python train.py --rope_theta=10000.0 --bias="none" --init_std_o=0.0 --init_std_up=0.0698 --init_std_down=0.0 --beta1=0.95 --warmup_steps=200 --schedule="wsd" --doc_mask=true
MLP neurons of a small language model. Each row is named by its layer, matrix (up: input weights) and neuron, and shows model dimensions 0-127. Each number is 50 + 15 x the weight over its row's rms, rounded and kept within 0 to 99.
After each neuron's rows, "fires after" lists the tokens most often just before its 100 highest values on Wikipedia text that the model never trained on.

L3.up885:21 54 36 31 44 53 49 17 51 55 39 60 47 55 30 13 31 48 65 66 28 42 53 38 44 79 27 47 46 77 30 54 47 57 60 69 76 59 59 48 56 57 40 42 63 34 22 44 75 47 45 54 35 24 55 53 27 48 31 55 37 70 58 58 34 63 65 34 57 26 83 55 32 40 31 73 46 46 51 42 22 61 45 55 42 51 34 75 31 32 60 71 51 44 22 53 59 39 36 84 49 46 45 38 44 43 29 68 24 58 42 49 47 37 38 60 58 49 49 60 50 35 75 67 51 50 72 57
fires after: " (", " ", " /", "-"

L10.up611:30 52 60 41 13 41 44 53 48 41 51 52 12 62 55 57 56 88 45 45 59 46 52 44 70 27 49 75 42 29 71 63 62 31 26 62 54 63 22 58 34 47 76 50 29 38 53 56 17 64 39 89 77 18 52 47 50 42 65 50 62 39 40 46 65 38 66 64 70 64 60 44 24 67 58 42 52 57 44 32 56 52 57 29 38 31 18 64 65 56 62 44 61 42 74 55 50 10 61 53 26 52 34 50 74 48 34 70 53 57 45 43 32 60 71 79 36 48 50 35 67 51 62 54 30 36 45 52
fires after: "0", "2", "–", " ", "1"

L7.up572:34 59 61 42 29 30 67 28 38 35 41 44 11 41 40 38 32 79 92 38 56 77 68 44 66 59 46 61 49 54 53 22 48 46 50 42 47 59 46 41 32 49 60 43 47 49 33 44 53 43 28 55 71 35 29 51 53 64 42 63 55 32 46 45 56 53 55 80 46 41 73 51 48 58 54 47 50 20 45 42 32 27 45 26 36 26 35 01 56 62 90 31 66 53 43 52 49 35 41 80 58 43 60 43 53 38 43 54 81 66 28 66 28 66 32 42 47 70 63 67 46 53 53 76 31 59 32 60
fires after: " ", "-", "–", " ("

L10.up722:37 48 57 62 42 58 64 48 60 41 54 76 37 54 57 47 32 57 86 37 42 49 52 60 64 59 61 39 53 35 42 58 50 58 47 16 26 52 13 51 64 16 78 41 57 31 58 43 33 56 84 69 70 44 44 35 83 56 63 59 67 49 43 21 39 55 55 49 62 31 37 55 58 47 66 54 61 57 44 70 31 31 61 40 47 28 68 52 71 61 40 38 37 65 73 69 17 17 81 45 45 42 36 41 60 37 26 50 15 59 35 45 37 64 46 47 23 41 58 60 63 25 61 47 46 42 68 47
fires after: "2", " "

L5.up346:67 53 42 23 70 71 61 55 50 46 71 26 41 22 46 42 82 35 86 36 53 60 34 56 23 52 22 59 59 52 60 42 50 57 45 38 57 59 73 38 57 53 45 30 20 79 57 52 58 56 60 24 44 65 47 42 56 55 55 58 46 78 33 41 45 37 74 46 43 80 61 66 49 21 22 45 41 51 38 26 57 65 38 60 38 36 29 63 33 82 34 35 64 61 19 65 75 44 55 24 65 60 72 29 51 54 40 54 62 59 55 53 63 55 36 59 26 48 52 28 57 73 64 47 39 37 39 59
fires after: "1", " ", "0", "2", "6"

L6.up471:52 38 39 63 55 27 53 40 56 35 67 32 22 60 80 32 60 58 46 59 47 43 50 60 44 32 87 53 21 39 47 77 32 60 73 36 46 42 57 35 51 44 52 71 85 40 54 63 87 49 51 33 31 44 24 30 57 53 23 44 41 39 37 30 37 66 54 48 63 45 54 69 77 76 73 51 67 76 22 33 21 34 75 40 35 78 40 53 54 54 72 31 66 60 30 40 54 44 43 55 61 37 49 53 45 30 48 40 65 41 54 60 42 23 50 41 73 30 54 34 63 38 21 56 61 52 63 50
fires after: "6", "0", "7", "2", "4"

L4.up211:42 70 57 43 51 40 34 26 62 49 44 63 36 63 39 66 48 28 58 49 45 55 43 39 18 40 19 39 55 66 50 59 29 55 37 45 51 31 54 58 43 74 78 52 46 28 24 35 54 50 51 52 62 53 15 62 50 34 62 64 34 43 48 36 70 35 61 31 53 69 36 35 24 79 44 72 76 34 32 59 46 42 55 34 40 56 20 37 62 61 45 56 71 58 72 54 66 33 15 73 42 52 68 57 81 61 70 45 69 56 48 60 54 56 60 47 62 38 56 29 69 62 36 53 87 46 21 35
fires after: " F", "F", " Gu", " fl", "f", " f"

L7.up302:23 67 47 24 46 74 58 69 38 65 46 54 35 67 28 33 39 52 67 76 70 48 46 41 40 46 49 46 42 70 55 52 39 72 41 41 43 84 58 33 61 63 45 52 48 52 32 25 67 73 65 21 59 41 49 60 46 61 57 40 47 71 65 79 47 57 67 50 22 59 87 62 79 64 26 55 67 84 54 56 78 46 28 62 63 63 80 51 44 65 63 62 46 22 50 86 57 44 40 64 41 39 47 45 40 36 32 70 38 36 50 37 37 35 66 48 58 32 51 65 56 68 60 60 74 50 75 32
fires after: " ", "1", " (", " −", " high"

L7.up235:29 39 56 47 62 34 60 68 47 49 54 60 52 50 61 49 66 70 51 33 80 50 50 51 46 43 56 55 69 43 58 57 52 37 42 67 30 59 12 68 60 61 28 53 45 50 22 51 29 55 41 81 56 41 50 33 53 47 31 34 64 42 50 64 76 30 64 50 71 62 51 48 63 45 38 59 57 36 10 58 47 31 55 21 59 50 64 42 57 54 59 23 53 45 54 61 48 32 71 55 30 53 60 42 55 32 27 46 60 43 49 70 49 40 23 75 37 41 19 47 57 59 27 31 47 59 47 35
fires after: "2", " ", "1", "0"

L5.up407:46 70 65 71 28 33 60 70 56 64 61 49 31 39 66 28 43 72 45 58 39 54 28 63 33 60 67 37 62 57 51 54 65 26 20 53 46 65 55 39 55 61 43 62 28 77 52 43 42 42 41 57 61 59 50 44 39 46 14 50 58 35 55 29 60 46 84 64 72 86 88 58 57 42 44 31 44 39 45 82 58 39 80 27 54 57 27 46 39 24 44 38 43 45 40 34 58 36 68 54 51 53 38 64 50 68 35 46 71 53 40 64 28 43 45 61 56 41 29 52 40 78 53 46 40 67 50 62
fires after: "1", "2", "3", "5", "4", "0"

L5.up709:49 51 57 42 41 34 65 45 49 54 62 44 42 50 65 50 61 86 43 53 64 63 58 30 58 37 61 36 45 46 64 47 70 21 40 41 51 47 69 36 51 65 57 48 66 51 38 66 35 47 77 27 55 53 67 24 64 52 42 45 68 18 18 60 39 52 72 49 78 68 57 48 78 40 53 34 42 34 36 69 33 62 48 61 39 86 24 38 38 26 47 32 38 59 25 58 59 35 71 78 53 54 52 91 62 33 26 45 42 79 40 48 46 37 51 40 31 37 67 52 54 24 44 60 68 52 63 48
fires after: "0", "3", "4", "end", "6"

L8.up237:75 46 45 62 68 48 39 41 46 40 66 59 74 68 30 63 42 28 45 53 26 69 45 54 34 46 71 53 74 54 60 51 51 51 62 61 37 65 51 48 58 50 09 49 55 49 58 72 70 57 32 44 75 37 43 44 66 63 52 47 41 57 60 45 21 40 52 49 31 59 50 41 50 58 23 43 55 70 61 26 41 63 62 57 29 48 36 62 51 56 55 38 34 33 56 54 44 58 40 52 84 65 40 54 28 40 58 57 43 67 47 38 49 51 38 40 53 54 67 46 40 65 29 39 35 25 41 25
fires after: "2", " |", " ", "1", "|", "0"

L8.up575:49 39 64 49 42 46 48 30 30 32 47 41 39 60 70 57 66 67 32 22 39 54 62 36 47 76 40 60 34 42 80 70 62 18 50 45 46 68 65 56 44 63 52 57 60 38 67 36 58 26 69 47 60 55 54 61 79 47 37 38 70 64 58 41 34 63 71 72 66 47 55 59 80 68 45 45 44 61 29 48 43 52 54 22 39 47 44 35 61 28 30 15 39 27 22 51 29 43 42 72 60 45 41 67 58 57 42 47 35 65 52 53 34 49 38 87 55 68 70 58 28 72 39 50 75 70 45 42
fires after: "9", "0", "6", "2"

L3.up663:55 55 38 65 55 17 51 78 26 82 63 46 54 32 48 70 68 65 42 63 47 43 61 88 25 45 47 63 46 68 58 58 75 47 19 48 64 35 75 38 73 67 30 46 44 29 61 49 60 47 51 48 47 16 54 50 49 45 34 43 41 49 35 74 33 51 36 62 47 37 56 58 55 65 45 53 48 36 70 23 63 50 35 45 54 75 11 48 54 55 52 56 29 45 50 78 49 44 50 41 35 35 44 55 23 56 50 54 51 37 82 33 40 59 49 72 49 68 21 53 47 44 27 63 56 45 17 13
fires after: ".", ",", "7", "3", "2", " but"

L10.up569:65 42 57 53 46 62 42 32 61 40 52 65 33 40 29 55 53 54 76 58 59 60 20 77 54 46 45 53 52 62 57 25 61 69 68 55 27 42 58 80 47 76 52 32 56 29 69 57 75 59 53 33 66 55 70 38 21 50 64 51 69 46 60 25 45 51 43 47 59 50 70 50 77 60 41 62 54 82 64 51 57 46 55 00 63 39 47 61 44 56 37 63 41 31 48 37 51 34 45 61 65 33 37 52 63 63 36 56 54 41 79 44 02 32 62 38 83 26 44 59 62 39 45 38 58 52 62 44
fires after: "1", " ", "2"

L7.up713:50 42 75 57 45 59 40 47 49 47 66 37 37 38 40 46 44 61 57 48 31 46 44 65 67 18 61 22 41 48 54 71 65 52 31 53 22 43 23 51 61 59 23 65 50 54 46 43 74 32 37 39 57 59 33 61 18 53 59 39 61 71 38 64 42 66 57 64 25 09 35 32 63 59 24 61 77 74 52 42 50 69 63 55 28 38 35 56 29 59 71 70 46 50 56 53 47 63 58 32 65 60 31 66 46 20 55 63 39 65 65 26 37 61 43 40 84 53 54 65 43 51 38 45 31 66 35 38
fires after: "0", "1", "2", "|", "5", " "

L3.up17:28 42 49 34 72 56 24 32 77 45 42 57 58 67 62 53 45 49 69 52 57 34 56 42 40 44 49 67 49 45 61 40 90 60 40 46 29 48 49 64 57 30 65 71 53 46 54 54 45 58 45 57 68 32 35 30 59 51 43 36 40 52 46 42 74 70 50 46 46 33 46 54 60 51 45 48 27 63 46 51 26 34 46 44 55 27 71 50 44 36 61 39 50 45 28 89 42 51 47 64 63 51 32 48 38 27 51 45 59 68 59 56 42 62 46 31 77 53 74 23 52 40 65 66 50 63 76 72
fires after: " |\n"

L3.up581:39 53 54 19 38 38 46 52 43 60 48 66 47 54 56 34 24 66 74 56 76 39 48 47 48 45 59 72 60 54 58 31 62 49 37 62 45 34 51 50 52 39 62 64 52 72 55 57 49 44 52 36 57 42 47 39 41 38 27 40 53 49 62 60 56 57 66 34 34 47 54 43 99 60 36 54 43 49 38 44 43 42 71 37 58 45 41 59 30 50 48 23 50 52 34 78 68 56 48 73 55 60 36 51 38 42 43 73 35 63 59 41 49 65 57 43 76 78 58 28 47 33 71 54 45 48 66 33
fires after: "\n", " |\n", ")\n", " "

L10.up476:40 48 39 45 40 47 44 65 50 51 66 70 39 60 55 48 70 89 63 59 29 50 36 52 34 52 46 35 40 36 60 59 43 50 62 48 71 40 29 39 46 47 65 46 66 39 42 61 28 54 41 68 70 61 68 36 73 35 61 72 58 06 48 64 54 70 65 59 36 40 42 63 71 51 25 53 67 44 59 58 37 31 29 57 83 47 43 41 49 57 45 40 38 56 43 48 60 23 49 56 41 67 68 38 63 18 33 56 48 35 78 33 49 20 80 48 32 39 62 51 56 46 52 41 38 51 62 19
fires after: "0", "1", "3", "|", "2", "4"

L3.up236:54 67 18 31 36 38 59 51 63 58 62 27 53 25 42 43 61 57 55 49 43 36 47 57 16 34 51 36 62 88 70 60 68 24 54 23 53 47 59 23 73 54 32 65 48 47 47 52 42 65 48 15 81 42 23 45 62 21 32 33 26 61 63 49 64 84 42 44 74 50 42 43 57 73 82 54 59 37 26 19 39 44 55 22 66 41 46 40 46 41 59 63 71 58 47 61 20 71 54 55 64 59 57 45 56 51 46 33 61 41 43 24 69 42 38 47 43 60 46 33 64 62 32 66 32 59 39 48
fires after: ".", " was", " is", ",", "6"

L10.up261:45 43 68 81 51 40 57 79 31 27 67 44 24 36 55 38 58 69 43 43 41 50 56 55 59 67 54 36 42 56 55 56 73 66 23 49 31 52 23 06 46 62 53 64 30 50 38 40 42 49 59 68 50 38 58 58 50 52 60 45 45 49 44 59 52 63 62 50 78 37 47 67 35 70 60 54 67 33 53 59 39 72 34 45 38 36 43 71 49 55 55 18 39 37 38 62 34 44 70 64 34 41 33 53 61 54 31 38 76 38 31 59 60 51 36 41 74 51 86 55 71 48 66 65 34 34 38 45
fires after: "0", "2", "|", " "

L6.up468:19 34 62 49 60 64 60 51 43 58 62 41 47 44 25 24 82 41 72 43 35 77 11 72 53 53 31 53 68 68 34 43 54 62 77 39 54 50 56 82 48 61 55 72 54 42 61 46 81 72 78 44 53 32 39 24 55 30 46 64 33 70 31 39 42 57 53 33 48 91 66 71 73 59 35 31 21 55 51 54 46 55 57 42 50 42 44 67 51 41 44 48 57 38 55 58 74 57 52 80 45 32 65 59 21 30 35 57 58 54 43 27 46 41 28 33 64 51 29 51 76 68 66 29 38 58 59 44
fires after: ".", " ", " (", "1"